From a checkpoint of a small transformer trained on Wikipedia.
Size: 15 layers, width 256, 2 heads of 128, MLP 1280 tanh GELU, vocabulary 27391.
Architecture: LayerNorm before each block, learned positions.
Training: a variant of Muon for these matrices, 826M tokens, 6304 steps.
MLP neurons of a small language model. Each row is named by its layer, matrix (up: input weights) and neuron, and shows model dimensions 0-255. Each number is 500 + 25 x the weight over its row's rms, rounded and kept within 0 to 999. Numbers have three digits each.
Before each neuron's rows, "fires after" lists the tokens most often just before its 100 highest values on Wikipedia text that the model never trained on; "fires on" lists the tokens most often at its 100 highest values on Wikipedia text that the model never trained on.

fires after: "8", "4", "0", "5", "6", "7"
fires on: " |", " December", " ft"
L12.up1274:478517468479474505499528479500498483493445504501476497504483507484499539469480539453471462530491484486445518514478499498503496482485493469547484471503464530517502523476464497531462528490432500526518520519517529497511471505504523504554528465484501510421541502534499549518477520507494451485464480498547504561530520518505493531500539451501512549478494496494495512533489439496527486506472513526482457492451485487517458510493517541528530488488537497472515507537533522495521483514464508511503532521493479515476548517479480478491461521483470493489473456528521504513486468503483505545539518528489519509482523517504501525515508511522514488491482477527501484520516530465501530516468510483527480524539437529540522511486512458512475474508467503499520480481474500502478530483496514

fires after: " |\n\n", ".\n\n", "\n\n"
fires on: "==", " =\n\n", "==\n\n", " eldest", "=", "==="
L3.up526:417555488515503534486524513490466531488519502469501483478515530444507486516536517500511551499480496457504570497544546518509519551475502507500487512530469509525529487486444536540516571506441479531518482507485496527480464507508463524494523521531512516481521511480503503473498491503484499479458454489527485473512515538520548482507480498518494467504527497522486537507489489477518525501542496486527493495485466496485503467529519524511486442475509483553515515500515530472489508548478487498486487517499472492482451474494474493526527529480470465511483518478509454511550498460515529487491505489492502502509496529466499517508471511480537468488521520474477488483481510526496446529485497539477476514494467527549487493509513514474499520454455489486506495472516471517519513501499474

fires after: "-", "–", "ː", "2", "1", "3"
fires on: "-", "/", "1", "0", "–", "2"
L6.up650:483479482444477527516534470490468497476457513535501473470529528502504479486553495472498480483488524480502500522493461490514533517473493442477508495538496493497514493450451561505501475474493515486493472562496486502492510510511513506500483509486517482478500516510480465508540511455477516452488537499517509469517505502485517514518508508491492554518474487519490492518517538466489490542568526463451507485471503465527498543526503484468453558511492499513516523496514462507496502511475519528502493493523521528532493548515496486524513473518490491522513508480491488489476464503554517494496417528523522492485511560472490481513537481477501479507566424500515489495496477497495494477500481499502507523504555457510495469527490508525452521527545482513529518511488517516511488479519484

fires after: "0", "1", "2", "5", "th"
fires on: "0", "1", "5", " century", "2"
L5.up46:482500486469503498501523498492488467496486510481421553516507468528480508472554518489453483481517529526528492491501485534536521505480545510478500517537535457527495512502512485476501529468497521504510521533510543526540496482453519545469490456507523512517498494490512479488497485491509534489492498486499509509466466493531464517488517465497517537463509497512508549448479482541513458520471548519501449461514524496492506451528512497522446526497523456507537521449488488527473477480489522474467536561478503474522514503490546505510510486534499458489487495477526518510471531498488469489465526517486479547489496515461508502518566521537462489497489510497500500457505485457499473486516498495508473512506464532514541508492508489512477481486495495484564454509500505489496462534485513

fires after: "0", "4", "2", "5", "1", "8"
fires on: "4", "2", "7", ")", "9", "8"
L11.up726:526496462454489487478530495532526480492528536515467506535478462501512503489492488506450513520471448507462502458481509493549499524455512484506534516503531519500503504460475507487499544517516503502548483526519480464513471482520536496482520507506495516491471445465489484506531517473502528499538532509550497501481478490542502470486536469523486503484488517517466502494535507462480472506464544498549436499504478479510511490495504501466497472468535531477494515539511458503485454569482473538478534526511540512466532522551492501488512529486490522520463530491498509498512529513530461476485500508489501553475508529525465490472533485498493499510514476521507468510524495503466488470496552473531499516467435526511461502471504479459554497502528524483475504496510526502496500472526509

fires after: "0", "5", "8", "4", "6", "1"
fires on: ".", "0", "2", "1"
L9.up452:491484506516511501467514460489476467519494507454517521487449470518489481504513469490485497513468504530523477498522543484536517481549497556509554539509547465539500515493472473489528545522472528498494500497462525494503449461493530543524531547466476491481523479531487453494512488514482510459513469538500474544478522476483490496517499472479532550500457491474498511443502466526497501523501508477527483470528519494482498518494511484525464508505481520471519453504551538491438494455513497505530505511488517508469514499512544506481487496546479479486505497467479526501467534530540452525508539500482497503524475487518549500499501457572488510501478497557514488449505523498507519516471486491488515486496466522539492493494512510513485483519508498475521484515487473545473490486517495

fires after: " ", "1", "–"
fires on: "0", "3", " round", "1", " was", "6"
L9.up760:491539469549513545489513518514491527506510496524495490481454483467470453488493525477501473453504481535484459527449481552470474452511505503513504505554500484505497486526468526532495517473507502490508510478494509489497449474447479524480481449522514503484520487504472474477529476464511480457468504536517496552513515460489536477502448524482494505522467493521500480530504525531515508557499515505503530529487517489497524469508496489482462470480479509501465506495523494498528508514511502525507530466576561520514443480499447461495499512484502532458507505507516520485519501487530474469490482525481539496521528478533517536497494467527504482538469496477518510512507478484502484497529491481522494532538550496468503516485535490525481478545494493492541517514499532523505506428493510

fires after: ",", "-", " .", "2"
fires on: "2", "0", " ", "6", "1", "4"
L5.up1201:502542497505491511540491498464463532466508479510480557511471508513499485496481492490493511489462475473545494520501523527437501511475507494501512539528476498470518491472478497473496460481476498474477483511510553502507510475517457533540515544512494490512519479531519492514444471474501472480503524536540489486496504487486513516513510490503475503539464446510482536482522529460526520529523482493483513509487508534528492477464516501484513519510501504501505527494535504477529472485460500462563518518494490521477490494464486515520486512503497534500470471536509478542506489463539489514493463495475476495489469565474471521456468552481481457525531530575516519483501542498475485495521501493479547499492505498485448454500522554503506522536520503483471532457497449538482482517512521

fires after: ".\n\n", " the", " |\n\n", " a", " |", "\n\n"
fires on: "===", "==", "=", " number", " Pld", ":"
L5.up878:419532495543457505470504470463514515476514506455549445503544468481461556497508516509533487501484533541512505511511495496494494512498474508454459508503514504488495466493484511522462508491450501508490520485494501537519484469503555539498499510523544533517490565526476539529529470458529490478505513470513458482511515540499518452494463487490485517509472525457506552501496495481458528482478503457484479505492467498473486469512472523480463467502557507520511549486532484533480494547540516527499471487511526536505503513502493500509469526500470472454502509467537520484539479509526514521535514465525533493525508471468511494509521525486495523470492464520497526500486489463495490490492497500511506506486485517507511488456538526498487470495552504479505492513523502490515539493481471

fires after: "5", "4", "3", "2", "1", "7"
fires on: "9", "7", "0", "2", "1", "″E"
L11.up237:519514486525477488462501525507465501470520471472507507519494502499491511507478519482451467513486460517493546465491485502537470503514508479517493460427502492510545523507505452542519496520501545484496504489535499516485496507559533534511550476529515508469551500502472505516476516491516457540490477468504524564520500478555469519508496457514483497473532516471547497518499472502524527474450500519513510512480519520553516488512508485469465480476513504531478502464515501495490466512492491499512527525499502432471544489514502462510498485488519431513502491528509485483462476534552509535478528516482504490509472494495493535518496484487481530475460421514495491546513508463482480516469516473538530506489466505519498527492529467479503494507476481511551539491495511472504509507514483

fires after: " ", "5", " K", "2", "7"
fires on: "8", "3", "7", "6", ".", " "
L11.up57:475456468506488536470471525513517495497513531508470508521516503527474483432500500464433513492490469529497472469527530508508527523544495496511474519489473479523487522506470534493499560504500524516489488484489517486448508480484434510470461467463543524473510511568508484508509459492508526497457475501528503462494438485466520518481504509513526509555512508498521540493502476519479475504515493454506488522492501505477457529538539522484461551497513505492486468499537520480542534538502499504492475486506526479501530511498532510510508542507498512481508472471496472520490503488509521485544499504489508488528461525491559464488500513520498462471486464554506505480529469506504525489497532529473518528494537518515533536482501496521533464496466507506508444525506472510456524505464500

fires after: " ", "1", "2"
fires on: "2", "1", "0", ";", "3"
L9.up70:474546521545514484466475478488508485496513563473478511500480487519491478517491511497488465481495482526522521537474514489466505549481502554493468507521505494466513533517516532513494476505534543526473548460479451506504495455489483491508480517516526474503512533516502506528508456510508514468522514533451475514506500529474509505497539532500489506485527467480459532488479530539465507520477511444486479509543502494547512501511483548504541524477485495493497535529516507450506478503527464494491480533509452490488482487504514476533505537466506473519481456500503495511513495544541537542535505489443485503458526474530486501459492510471476525503485478506506545514527512455459464501491545483498465493476476507477514470513523549491491523485518513539487531451487468509450480487489497

fires after: "2", " ", "0", "|"
fires on: "0", "1", "2", " ", " one"
L11.up1009:483553481476528481490514496491482483506498520511502510460482506533536452524480455504550449480490497560523520476488480473525473527510530480469487501471468538491442453553488521477491525493498507480503532491509480499499462508470472515536483527486519526497456506466533498471520501462526532469487510511494508533451511516499494490584528524486489564507438478490510538505482534491494534491498468483501516495514520481504509515491474506520486506525487471484523476509522458491494527502489518520495510522528496504522522475459510506490524488517549471511494480500500510534495486512502474543510453521498547474481504495479450467517504540471482527461495451481496510481484499547546513473512530472465491509484515516480495476460531491473487476538532473509562484498507500519531508526519507

fires after: "1", "2", ".", " se"
fires on: "9", "8", "f", "1", "5", "0"
L6.up101:506479496496464521493464478554461473459489490504483532474518541493424495458552491495520525525528505519515513539513460501460500507488494482511520496476469470493499502500497547461470488503485511515530484545497475492498515510509491512510479540506532519506454518524526477541513487492485523476522518512521482468525511535487551509544477518497477500501499506515467500461480489533490528524502488494501513466490497535527507527472490511515487499493510436484511455520447504508480487522494500516522493526512505537474498474462494468493535450459499560432497446522530524474485490544508486502446509509509511488536514520479521535528507504496515508535526486487461500507505501493546502450539519509480484490480464550497514504545435477502493533490517503532493472537490538477531492487514491

fires after: "9", "7", "5", "6", "8", "4"
fires on: "9", "5", "0", "8", "6", "7"
L6.up1034:503490488538531487490508445493490474499486527496471557513534480490517550484470512488479494494495495503503484493514475473551466505534530466504490470473509517464488529520479482555480521504485471495496539485537446509454493522520517521483503483503474513493472492496495500522480504511461493500488547500530476553528511527482508500514465430515526536508564487492502463478539462539515471528496511534488458519543533438496488541514531528515491502487507473516522502472520494538499489527505516530470508501522527526512512470464482473496520535486514502522520527531521467470471461475477496523505520473511538527502491508473548531495486520488545523495496491488462481534466497468498502523496506466518509475507493489470534502496492492455432452479478505469534523501488484525453502539497487

fires after: " ", "1", " |"
fires on: "1", "6", "4", " ", "3", "0"
L9.up67:515501493508510488503493519485462496506481505486460465520459514501493551495489523527520512548502479485510433485468508493530497471523470462501495503515484517492477524505542517494478483480493491492499522496482514457483472530477519518471467497503505491488529508538515504514468532552479518499537429514492500480538476542476538512451550502460487471550452477502462522498482527493483510535511516517507494519511503529498499490516500502519467550487493488480483472485513505525557531514503529514487494487503526506484523450516494475512486506549439500491486471492513486486489491475508503501508511518503482527479556414521468473505465502480511476487489530494506470506510518494529473524551498501508511560520527542431531510483497509518542516439450495509505487520508467469538539504482505

fires after: "0", "2", "1", "6", "3", "4"
fires on: " |", "–", "4", "6", "s", "8"
L5.up110:489497536470451534495498440481521474443495497514474497508462515494498518492529506532429482515474491469474472524497457468552535516436462451495483530517513476479513537471492507476504538508533498508534494500505463537531468514530499524527516502472523468501454466494542539482551486479485486489473513490534472535471501480516475515504498460525490512532507552497510504466528446496501548493487542547503495506461527492514489504486499491535525513506511513496505497525515465536515481479445498552477463486484464510511506489551495484484522515513495470488494489505492518461518538521530460497501521476514480518471478486510513492514501503483523478560539489515493516461540511457496463514515500494517473502513530517510506448509501517467506520518487512518531484515484490527518482518476526

fires after: " ", " (", "3", "2", "5"
fires on: "1", "3", "2", "7"
L11.up178:499445489489477497477509498512469450544551485451521504491483509531484522547513523482490536559490515472517494512490531514519506518512522502405466510479522500521494523522453518498493508459489511506474505473484511479512519475483484471488480479493499484479510541493497529512512472544484499496496457501464495490459497507510461486469483492460522512502476520509499506520502493543523513481459536459485481510512478454485548483500482561499499524549495461497504514500499472528496493553485474493426551491497505500484486501517487514503485567487572514493501520455492475486514499498503489501481530517502532526504479486471502488514498542517516492483520496495499537518502485514504482467506539509509490482481504555537541456528494447503495481526526524476470506541525558504492507522491522

fires after: "0", "9", "2", "1", "8", " this"
fires on: "0", "1", " of", "2"
L6.up735:469525470482458482509522531557539515486507483427440472532506497501536465505493480502499518515512464487519484532453519474508503513507497532465477514534483495499499503488458511534500506536493521539515511491488451545531480484501525501474490542445507481491504522494478502515535495494491517479484486498506513526464531488509459496483463451545504513454520508470496509502503507533531486494506519506524501484510480525526485526475465488496529528515498457475532509473538503536511482494486484520454522513480481505466518517480538519519510499520514458489479438511519551523498538513492484522443463499529509523494498501513515519503500487540525537546502456486520485500477472508505440475510518450533517498505450468488512533527510508473522500518465518438513521526506472494478462471494539